config = dict(
    norm_place='pre',
    rope_theta=100000.0,
    init_std_down=0.00203,
    optimizer='adamw',
    warmup_steps=496,
)
MLP neurons of a small language model. Each row is named by its layer, matrix (down: output weights) and neuron, and shows model dimensions 464-655. Each number is 128 + 24 x the weight over its row's rms, rounded and kept within 0 to 255. Numbers have three digits each. A neuron's up and down rows have the sign that makes its largest values positive.
After each neuron's rows, "raises" lists the tokens whose logits its output raises most directly, leaving later layers aside.

L4.down1717:147136146114152115132152156098153120107136150126157102151141109141199117105123151154117117115133165158104135141124136095141126148118132090097103145133108124121137114123136103090116148128108135154105118160099109078128144132158119157128127154132154104108107110124137143109138138121155115129157150148148114148111138123138107096163144132128111104165173130077146091151111137103144124112097139152145115136159115112097094130133097135121125122080118122123076116131100145132131091145098071105110124122102137124167135108131176143134160085118135152166115085171124117099162083098102121155
raises: " of the film", " of these", " himself.", " of The", " of this"

L4.down163:164131110081132117103125127146160113173132130134129102136131134160165119152104123097100132190112156147129132127133148128078129132098139117098122129145129101114168127077137094119126121141155141163147148130119146120118101149114124163122115157160108154117124110151178133136128123121123066152116110118150144155139101112106109113151140123132109127141121123089147120126141040144117104154135148117159141115152113120111101133131107144174146105111078131102139154160120150110133113131118173144136128119129099119185170106100149141140122125148127125100120128173157131116138151136140141145
raises: " his ", " his", " to the ", " her", " her."

L4.down1164:147138157128119082140129116172110083142107116171134124144179105130148111127127098094109137152164149088133153170116118162136191133144086139080148156141128134133128097157137131121161088158150124141143110102153149153141144047132119112100160129135099131152122123117108135127130162098140129113163094132094089139122102149132112100155111155101099189119130129143105129152175136152105127144139129085123141129112140137138195139146156070165132135096192192173157147105151131121131106129129140126160137157114175147152117116098103150085131141129128130118172078102140110136140136113152120148
raises: " species", " genus", " type", " organism", "ect"

L2.down612:118138175188108156129123148090138150094120141109142087137124116101127137128164136128151101130104155143097113075142196110138148139137126105131136146153130165118136106140116177132148146150077112144130168103100130131166107116132119104129113143114123140169151143116131126119116121136128112091167168093178113110126106144064113173101142116113116122138146173155139138122138067108159144090101151137115150161136119152136130069103131122100146101142117126075118121149083110136153111108128131160127119131208143148107095109116149083131149120145167149157129153119153132091161143130098148133
raises: " of a", " of this", "ality", " involved in", " of the"

L4.down401:143123135157084117153107148120160146134090106124094147129126134122113117140093121172095161161134128088137141141068120097134162134078123132164100151129129114136120109169137147119132130116154139113107103142139124150125123124090136157103125169163129084145123119151181127162147140159159103152152111109111120109135140098164093136096160124157137120122166135147136077108108093129114112157137135129130073148088125127133119102137121115144112126110094145151122136072123092113118121077091119120155105115082118161136135123100107098122155175106116132118132110113132115152129103141167137092
raises: "ke", "ve", "chaft", "de", "k"

L4.down570:131121073123126107142129114119145119123094166157101122125149126141120115132132088157158115135118151145141142126168120163155104113112138122122095155136155135115109097153126109153133133098125154133066174160148127151136106122096119139134086136148111141102141133149135142161144151078125092111161096071132125159111150134094103137137110125124094085151092147147135113144095143164119127159124135117174075165156106176173101107132145135127121138131146153056154161132170153109147106115171125115156122075105120122120124135091153083112093127178069144123118104113101156095119170113143163146
raises: "e)", "e ", "e", "es of the", "es "

L4.down1837:089115106091167122114124098146145163143118126118142137099113134145099097168132118074118177157156102118105103130081116130110127165172129118129168130112135139124105095112152093128125108081096134128147146108136100069158088077121126099117170128119130112081114103134183098126130146097125115161121150121127086105145104133115105119121140110149103092139189108134105123102107188169102121123147144187125097122134155138103134149132141139145114121156093123130149114136103115144135127127122114127169106200123115098087109111126148120114105018126137123121148148151122128161113124096101157168
raises: "|---|---|", "|---|---|---|", "idae", "|---|---|---|---|", "ll"

L2.down423:126134164203139097159128132120132072147210127101116133175156156135111128133138126129144114068104118119089172108136130161126100133109161094123158133091163148123194117163103139134115092136108149142140092110084111132134137120142146153142156175126117133114134077155133155112122119114154128126078112120156121118105089137120112114143107117134139118138133129107135119145141048135139124167120142144167144133134105141136133121071150130111162098153117154116130155170117114096123118109115146133190112091123129120173106100111129148127128088111157167104143151147163162135152132116136144070
raises: "ress", "ification", "ified", "ely", "ment"

L4.down496:129137093136113119143112106104124139127111154133104130125129110125131099119115105122114117134125145125170124105107132107110117101114098111121112193130121111158118153074146160150030108146112096145152110130153132132140137107195102092104147140091124123115106130170164134146137132153127103123150124122141140126073056169132075145113120154111121087164100163122145121134157116104115123111122125147147133144161095124138132121181138122124139142125120127124095108139116124105148108154146148125160100171151156135142108111152110079092136165138152161093157069164145102103101080132140160127
raises: " of this", " of that", " of the original", " of The", " of these"

L4.down612:109149094136166133106152131111141079124132139134111164140146146147156146070138145134096152151111151147106116154087137166119170134095121162148138142144136140115118119159129090181100158153082122169102103096114119130161136141143129136148146142127130141143124133132124111113128160122141140097144113147110142160125190126156147125104094126154153155152137141110130089092145112121118100149092132158127099116107145127153098176161107147134147125130096095111109140137125131149140091169100143097185177150134120061086130144165085182111128154146162124123109099111157170170092099125104099148
raises: "ğ", "fl", "ş", "xt", "ides"

L4.down1773:130125100130135124137135107150119113118153162115098115088098127154115119147080104109162139162109115124142131085142078136097140130094079105086148125148125128085146146113144116147137159144133121135138113133144120074133166081132138100132145068123155113113148117098142168149143125108126120157155117108119163148109088116132135105139143086144115123122155147102150146134096090151124149110132118132140124141142092160123137106122070123120157131136159180117124107143132138094143116139137107119084123164143152067150137111119119124139146112183122154140152083191133128099098157144118121123
raises: "970", "880", "950", "ies,", "s, with"

L4.down724:138142148149152122144147107106130147124135150089170083128118124113096099085105122083149102096106140119121118145142120124119109159137153083109137152181112160131139104148116150123177119118162083100104122148159144119127107110128112097174106194107113103110112156098113135149128130131123152119163137114127135098134165111115086127107154129118138134106150108119151149123088104127130156108115142075120142126174158098161088120095095136160137099119111151130096100171137139124163127107147100133150125142138166119134094089077098116110115191141151145147103138115101149090109124162146160147
raises: " such as", " (such as", " who have", ", such as", " (e."

L4.down1030:158150134158113158101161161155135142119147164097127147147116129092087171135105127123120128137134104130134112167105079109149122119116177115137093132108108111136149117119100128148151136165152142126104097162121148114136070121122155123115127141116109140082126160120146153179138122102149097109143155141133118125118139129145106116137115101150178148145099112115118126148120097135122133104140089129129095097096099186138135135147118112147118128105100104092133103119146111164121124111108141133145133153127088124082136136123110123156132117160114110127136162094108161140125090161137136105
raises: "heim", "erk", " von", "so", " im"

L4.down214:112122106152141120106119137152108143125177128134160133142108146128187141149176169152124142155144123105133157144161122099110115112135143086120163134111140101175120148130121116163116107122119142147152101101123140076136145158124140144160119115126103155123133139089069167117142143178167149121138142124161135132135131149122155121141110110158148146124121103075104176124097000140153113156115116141130130136131154117135151141146096115102130101126142151118109144134090138161146100142086118100117080152150097178086086135138144147116126162120136136130155131163120117110126160129145137133
raises: " several", " many", " these", " a ", " a number of"

L2.down1674:128151136146126154134132126121150089088149178097106105090153156175129141161182167098132112109138145128131148101102136123119144149128111128111141112127088129121147138090087118140129124111131180154117140161122139115109103132146130169134091131116140138156123193132092131114156105146135134135116115139155086110079100167114117131131146124103130118152162149178122115106132112093143126124132150115102168103132111161127142127091122133136114109187156132111160108123091143125104089124132128127068126186145104123125147135125149109140086110094144088181162160148114123154111098118116150103
raises: " of a", " of her", " of the ", " of their", " of this"

L4.down1761:115125140119143140117100157114111115142133172142150085073126125150101096110093110124121156147101148104112094139132107149139142145140122119108143104129123158113117155185117126115117172121143182127129099131178144122085108104131141153088165153167122156118154102147134159179101188105172110153118155097134128141120097157146108139102130164106140077109165118109128130119112058197106147134122142136116137089158129085110129117105126109113108129138114204118127150146142189119136124154131103124126170128156154158122139101145117095148188153117119124164158114129081098142084139144147134152
raises: " meant", "n't", " expect", " beginning", " actually"

L4.down691:087135122094175143110148149137170121127183083106108137129109126114154141163147158096097107112138102175120146136132132126129120100136148129079173106103131100137149103104156137108170135138128113137155121167126111126113113112085135128090139158104112140162139103112160124102149137087109145098147139115149139178150118122121137139120125114138165132142121136139132145118142128132134102140139121146150155111127087113135123142171134094142120092089139112120121139103139192167145118119141125129135153110145147118120129151107086103142119103124152125134119111118153137149111140112151141108
raises: " of $", " of £", " of the same", " of his", " of its"

L4.down1783:138114128140126123165105160103113114108141134111086122113099128095155174088094164152165148143124105150120109098092140121143133152151140128156139128131113145146092138144124132113142107100128147153102110112107116127108130095122116124129134148066150128137083147162091127094140126148114120116123136119127152083111123136141098173150127092113108143131107171115087118150107000145107096124124139132147145078137134088139132134090095116123116150136113100146104106122117136124154102167153094151131147114111116121134145126147091125107088162110134118110145113125091090135105096160098046144
raises: "ly.", "ly", "ist", "arty", "avel"

L4.down1647:149133131129140150132144125105088160158129168155109157110047132091074153119148135120106089183147159139138102126101102093137125123150118123141122127122141125131154147112127094146120130135108142144131111143119111136160100051106123136150143111152155132105126125166133129134132088086119180146162142093117104141158110140153142071117130145197134143157139137088102113139140075162124133126121132103164110143107111148128097178105104088108107098154141098163132145122110117116127140113111143154156095149157141111119118089161134101142125137101165158132133176118125106106118119173131116139
raises: "ine", "us", "son", "ine,", "ine."

L4.down190:165138123169158153149124104165112122083092131168109097139147129124209160138107131092083122151109125115100139112126163158177140144124135146089117135102128100148109124105090137102092116194089125138142117130116129141143106115147116119104150132108118129124115118156111151165157093121097135157093146142124134192152166105131144139135138142101151119160104125119101120074127157143136129119129124086134110152113140153133106113154094124091131128124109171092114147139110158091128155152110151100111144095152132144109124124154137126131094120108123127083136127116095136115100127121177095178
raises: "ional", " / (", "ed from the", "ed with", "ed from"

L2.down1607:154156147096106123108142107115170139095117146116104127107167147125112145112058132137075099130149116103115130139157134146121110139157175103138102115129126118141129146150097130140136101128095138109068165133142133151134125122108132156109106076170145130150150120112145138131125160138129114117168104159136143168092098182122144118157179142145155158159132172120162156127130085141141165121163103138132135111106104172121114112133100158093124163147145110079098131170123093115166114184111108126149179118125109129170167133117108141131086011146111157118130153070147122142111147104110141110
raises: "==Early life==", "===M", "In August ", "He was", "==Personal life=="

L2.down843:085142122137172110126170135142163145102142093117156150157105140142088114121149136145145114154128143159167131158141161118095092102116129144159130169131078149146156160114124111116124143086125118113136154129139115132121131100125139137113102099133153129124111143142135169134143109166106123119118140118172142097165150128117111157130154140159123169101110133128115116173096040126160147149120120135151099154163162114126077125086125106092107103120121120117101119111115116117115122114141128132145174144144152128114095143127112100118118142150160160185089154136103121156169165132152142110
raises: " who have", " who were", " such as", " who", " that were"

L4.down95:123142177093137145135152126139157133108175150117148106162157119109145126138112131150154112168148129147168099114136122129105144111115115151156139106153063128160110114141150179122107144123138146164117109107125139128139076116150117108112169206137137123122118149141099119154186145132141108209119125148185169134124122144123108122174157143120124084116134141149161090140120116071123128128153118108118127149140113138090132108105074138151116120118147146147099154125115150132100157129093182155105163132136124133091133131089236155099124165128114135135088148095099159129130132111140100121
raises: "ver", "lev", "nd", "hand", "ero"

L2.down1833:127096151068105137152139113093124169098077138104192134127130145137135110105106086145118075072109154088120128117099118141143114139154168133127117168169177129138121061142156154156149125126159147109095156105129155088146126098150162140126164206161152120128119134109140132143102099107116149110159133133124132114114115126110111160115143114149112133111126159143127168114158062108165153159151111122127150103137077110134143128122114154104111110109142118095140121130175109119165090132144120153102118141167173128172114111115123162136123164112103088135129140130120135141099117133130148133
raises: "er", "er (", "er, ", "eries", "rob"

L4.down504:112158115133161150130161204080084097120119149095141127108160125118088146131169148106117131146101156105140142158124151151159100120084122097117113137157150127103105193123105112170189118157139125125149171072149175132066088180149113152125111110171144180126152158126161124079107159100116106145100156095105099098135131115119143136144112140137095098077134122144124147124150118123128127087137110143122137081140114130124104108167143170139129111144159094155162104121125157131110157118144120150139134087134079121145129123132121158148150076102093110099116141151102162146128182132134160113
raises: " our", "...", " you", "…", " ..."

L4.down1051:110141146118139107106119134157131122145114123103137133119158143130143095112107132151102104156065169155094093135157119100143149102133163173156121097110139141085151121096122175155121120170160148147096135164112142103114102144137083124158129125190140137111121119138137147145119150159094129150135101117177132111115163131119162167148142109123140139115134101115142099082138189166125112122076111175090131128158117107116129152117121122137124145162095159113127117132140104093095142130146150124084147141162122114187146142158125109148134104115163114137064155119121157148129131114123078144
raises: "ly.", "ed by the", "ed with", "ed from the", "ed by"

L4.down1015:162110126141146128150108098130131126119097091125095110144141126170122142122095141122163139115126119121110116151161122120133105137157065091139128134126127118130129075150131078134137082128134139112140100135141136132145139129115169142153152000100145128125125131146143126121120141139107135148150128136131135127117135150111135125150134145148130099137123120105141133119104000115132117135132156118141137108147119155112142131110149154088149115155141110123133144154121131118155110131125133143150112145125126127138164122097134126160148123135154177127128119122137139090143106122144152145
raises: " He also", "\n\n", " However", " Other", " The"

L2.down1364:126137119122145123125099145077114126105137176105167109122147140115163170092146133119128126190123133116128122162162154110186128168098114131103112141133115150130111147130153145111154145126157167126098160128170129133117095118161132169088094164129135132111128157109143127121119074133116108104147137121087131121132127180126129129164141146163110165097144173108154164124137146155129133090120100154119140123157138082136056088139123108195096117125128115128161111128151110175095127159125114136162068116134103097104161168099149189120133114150118127110090118113125101121112190099127104168
raises: "\"", "o\"", "s\"", "\" (", "y\""

L4.down371:101123166106130101135107102133119128085102127141147118153103143106149131109111099118136132117138125113106103148138178113124119198156160136137137127087142126133118167167124140094105133130120144136131138068120132122148095121138144132097101136078121114130105107141108124095128127119113106133081158153086165093114110149121137090168114122171087116088132143139136100126155179141125138120134116112158113111151139124112115103116169111154122112117100117132165112120089108099170186100124136117180172129075133091181138124159158152159142121155101136098153116140122191173121147132139129104
raises: "er", "er to", "er,", "er and", "er;"

L2.down1154:128080143124112159163133085092130129102157157118140100112148133142177124179108106150139150153134137129075085127108120128128153182149141113112101165126121143101126112156137176168118090130125144121132133124100142134117138107114141073084113180135123109129161104091154120146127101155106153140116072153101160117128143159152127105127179142143116116150127159168119156140088155169108094124159138129093149086143117128151105133128138099179155100111152128124091116118152153171176139136136104128164120135125146188125138131135162152109124085137164107111140096119110100137111178139160108085
raises: ", she", ", he", ", he was the", ", it", ", this"

L4.down862:149118106118118155123132119147126145164104128155115129078171144128124110105159088099105132103123132148121147120122103137140112138100093162123112107105094160134117109122110119106170102099130157122159134112142117135123077200095168132118151142112136151143139139101131111149142128134136155119134124137109144149118099131113109112135134110158159104135157162096107106153107031156125097133130103140118100112122090098135160140098106104166153127132149123154112127143165139140179115134097128132089164146116126144098119131117173152196144151113120129159165099143159095138163124102137110146
raises: " previously", " originally", " earlier", " formerly", " prior to the"

L4.down917:113152135097143163144138150127112135140095151119109109158150146163147131096118083117120100121146136167155134077107127097127162152092115071175157118105152130109094060123121146125114142139138126122139126125061124093104121099105081158117134139150110118137156147163164134107145098114159131132104096147114140150144085114097148143131106120120121128088123154167147077091116154118191073153167149157137128122166104131133095124118135157112161127160105129153120064118128120133119121113130141111096107136158120123158135111127125066127136165070084132105121122126075143137138156151139146120
raises: "ine.", "ine,", " way", "ines", "ures."

L2.down913:077148087080135084100138198178162110139146125100150125087156119148105133118088122140118132116129137144135120175119129136110116086103129140083140143125127131113145141157119109114099160118157160147165125109133116128139120132131128134103104110111159110117131121125156123082121126089159155128143151104158099117108136168101107131132117098102116108126139099101117103130152102136121124125114147157150122147151110095134122114141117138105145134117117115119118154128125153109082067110137123138112124139155110134145118125128103131161147145123115150103129144150160146113153129149094116125
raises: " his", " him to", "ated the", " them to", " him"

L4.down1925:152131118076138130118130133154123151145119124139123137087101102126132118105125118149117145105140163142153097136120110096174125154150134097151110143096109127146102116141113101127145108102132137130165114126194159147150151163114114104151174056168127157125084137118157131139159122157155175163123122106127152121096094114131121107135158132140148140091122111131102151154126000154098138157096148116131129145124118101126110117092130142114113131104114191145193144123138125116129136144142071128089135128151117173091131105100134183095098135131140131125101127136121099155154095134133125131
raises: " each", " someone", " that of", " her", " its own"

L4.down656:161105144078176116117076114130130129141121141118130135142117099131118087133093138149101139133132097134137085126135169137142121157140093151124156128109131078162132148130100136139081142136096151140153115113139183133112106121106130129129132141115157145163154147182161126154149141133138130135123130152137143154167149133150150174138149142077118106131075174126162110128105135132141109162128154127135126137134144116147131134151170127141094119086117118122152128141117134079187131160108100118132113084135158139110094159123144108130172100136148145172115128117108154149125145128130111144
raises: "urg", "umb", "ester", "ethics", "emb"

L2.down197:139115129096118135101136118105129141120110115123109136110121134151132095160136118128113105142161162121141135144145122114080117127131137134080119131137117120108116125095131149140134104119126090153140177119089112145109166146111106107122140112150143104137129156130129121110111161132154139162122141093110156137099106185121128144091186107136129142173162165122117134146121166159181172099172102122111113133144128146135135095158205166141132140185112163118134144119145113140132113137117160128142101129157143105069115115145170131114138087137108167119146134175161124072116116165173152104
raises: " \"the", " \"G", " \"R", " \"B", " \"The"

L2.down203:145150136112149119073108140123155165152108158123168165118109158131133138141124113106141142171115157121143144112097134170159141168122095148156086130123134121093123126056143154119134107084125065121152084142144118118140108161111104097107135178134159145184084135122104116122189121153113133151141146130127163084109146137123187153122137122112124123113143128137137144166113120121127126156088178106101169151138156129137103139130135154132156139146149128124175134142132104118116132143174115128152104188175152126138141091094108145140157129123155114130123122147136136114166159160108118083
raises: "ably", "°N ", "ior", "ations", "ative"

L4.down263:136111121096155110118131138122108094122141089154167127134124144139136095091196128087129131094102133166147123090119097104124154143102177062146168106097105134132153150088108118115118122126116154139114093156127185116133106117089168158122133100139128106104156160123147116167126129157171145120125148135175152154123122119088103096155140135116124155119081115140100101127119033149149113125129121105101134089108124134145163135105127126083111135129133091138128150097147141144116102130087133097109122123108160107121138121127130132107165105151152139146157081154125113124117124121094134099
raises: " of its", " of their", " of his", " of this", " of her"

L4.down778:132119111119167146136130112129118079133160121142127146132149095117133139128167134130143134134148087119129116115127066165127123138118116117119124166131144101087122130116102134158148089103120119110162134163168181087124153137135138122111094103127158158136148130091092101109123138133116162143122147107101153098098101099114149105120100151074154098164100081145136154120123065140141093136112122116128120136148160085140136136101081175203151121140120136095158165109120143121134109116123104065101123115124124116110102108123141136113114098118126130115150075134125141186124129122129149123
raises: " same", " too", " someone", " no", " sufficient"

L2.down1050:139129098146161143152168136149084132120122126112124149140137144133096172107116113124101107098176186106143141155152119122134114097130117110103171120141160135155182120091170130082085135139117124120154125123155092122097142123174097151135124127135156156156142108123124127128123083123156128119145130117156157158124170119067121138092144142100114159120132127072156102124133102125115156176145123135102150161120165132107098079052146132100132141127111114127110175135135145158116068131121149108115166139120061142123122157142094113125145132140149149161155161086146109126097149103119093125
raises: " a number of", " many", " those who", " all the", " a few"

L4.down207:105144141101133148143113149088128119125127130124155101079153102118102149112119109080181115103114121172156122134164106100109133151145138140133096161132113145087140090083137161115123130097206123096128149141113147106127145127140115097116126121125129153122147140154100113090161107124078164128128178080161084126134134142112148146135105072129130105143109137166106142138098056123136155085103141103109161054156139115147121142153130154096138098096135100130150084134153122145152131116146118114143084104153108098138118151140137166120118122088150155130093136166110126130125145175120144101
raises: "ine,", "ine", "ine.", "ive", "rop"

L4.down1393:136173132155134150136102114137142129161117168102121113146119072138101110166139119160093135136154104138122104128154116127153129122119103126114142162118104146116103148156144118126120083136161130111146118097136157095101170127117149133132101158110117129141134153119141094129177143097149120125123116105126118122145163074136161115101143120082131128107119112156103129152126062124105118157146101116154148145106110210148145142119057114131102131129157138132110127131095114149096155120158108126109110117146142093119143134153134141097125140116124120131088130163118109151114081099135151136
raises: "ction", "ud", "uth", "udio", "uster"

L4.down340:118166149081117118150156130131142137104116168137101151137129106165108115097151088135123105119103100113148118075092098111132104189151130109129141100147148159164177100121127118093117153097179170137168116124129133108168147134150087144129105145136132175127096138100165142127105106166107111134140141105126155130162105144105142122198151090143147169149105169135139126132108090139143148149100159139149167155126123155145135111150102159088169126098153095121170085134080116134119122153159136147139154109096181157122117103126139139147130092157135171120073133110125126130166122143107123125
raises: "to", "ated", "ating", "ate", "ance"

L4.down1603:142117106101164102149144072114124185109138137108135134126122033124111132150115119108116097141094100112123146127128155137170146126150117111135124117149097121109164110157127104142133096071152109104107128127139159137123101131086177109104116159147111124137187146148109113151140116085169138115131136133121175101103132135121108111122109121102164135172127157209111149131091181117123098130140134143118141114127122120130111107142148164117140122146117125103118165154120189118098108127129164128080142114132122146143168111080128118105139140096116080093123136132104083108151095112135197159
raises: "athan", "othing", "ymph", "augh", "ative"

L4.down1871:141119130135127143130168104150127100141158151146126114157150149143122174122106135154164110167133089117102134145089158081114129135124066156146107083143145114168101116152130104162118078121093134131148134157158128166166123112106132150152120122153172150103146106173130157102109100125105082102142123075170094121122136175124091129119125135148124124120176138164134097191094121157097093122115120116141158144120167152139116129143108093128138140140118126126095121124129129157119211122132130145086096117147120141103146105144162115125131113089141155144163131147132103145159131141097119135
raises: "oh", "rop", "rum", "rap", "rom"

L4.down820:138111129100124122122158164105155090149113122127153115126116100136127143114100131165154089116123093120135123139107106066094126150077154114142155183132147154160160154126097122137149078124138088119135155182128127138126170131112155112118120183115155178089166119127106136134148126129112155098151125131136125152144118136130140175131115146106121101121164115235138136144085110095144153120108134140133135123165130152133134138171149135109107132132110134151142131141170063107122058126125138126082100129136105109085134139055115123123123207130118141118100122077121137125130116123127092128
raises: "rop", "rom", "yr", "ops", "atter"

L4.down1648:141082125140132112121158154147127137116127120096077145107132159174109101195142154143095130133167117127161150140160083145110136097112095131111151115143109132105104125090153168146087113114162126102111090119141147165111121144117155119167125130146092108140133130173140171143157160094135172138179127084134162113104117114144163105093115125159133134161178114109105152095134040125157151093133128143174130104123132183073161093171139112141111099113122135121101161149153109109135150171063137117107141106148127175114127128141125088119094160127122124140165094136148140135118093130161148115
raises: " the name", " term", " meaning", " word", " \"f"

L4.down584:139163091091113136175138132143135124134182151164105131114133139102142093066107110094089135139130145131127118125139149097095128139116083158134126107165158139116124095105126106128108138119153127140145128141151094103143105086145145129094157123115135126151103150144102153082130110118154130139142151121124170102108150149139110116139116112155132140130153123109126104131123056117084100102130159126153119157119188074097144190070169142126105126116131158122085106116179088111177119093160188141109142117110138119170177163107106127117171112086109122111126116130112137188110154095176153125
raises: "ings", "enc", "ings | ", "ening", "en"

L4.down356:137157113121087138081146125132124122160126186114185129110110149111115140107154170157095137146129131125141149115105165130127110110120102117144103132134140120147128151061160143160145114122168110093133111131111105123096104133178123135136081154127115108124149136081145092131105110111096124115103120134101077100196165142151108168094174140167121117127113171133155131125152062097157165087117142167133119117171158102105157117113162159110129139080116055117125124151134101111101113135080125149132120123129120168111152122172129103161155140140129144116153145131154170138136175143130121118
raises: "!", "| The", " parody", " soundtrack", " Don't"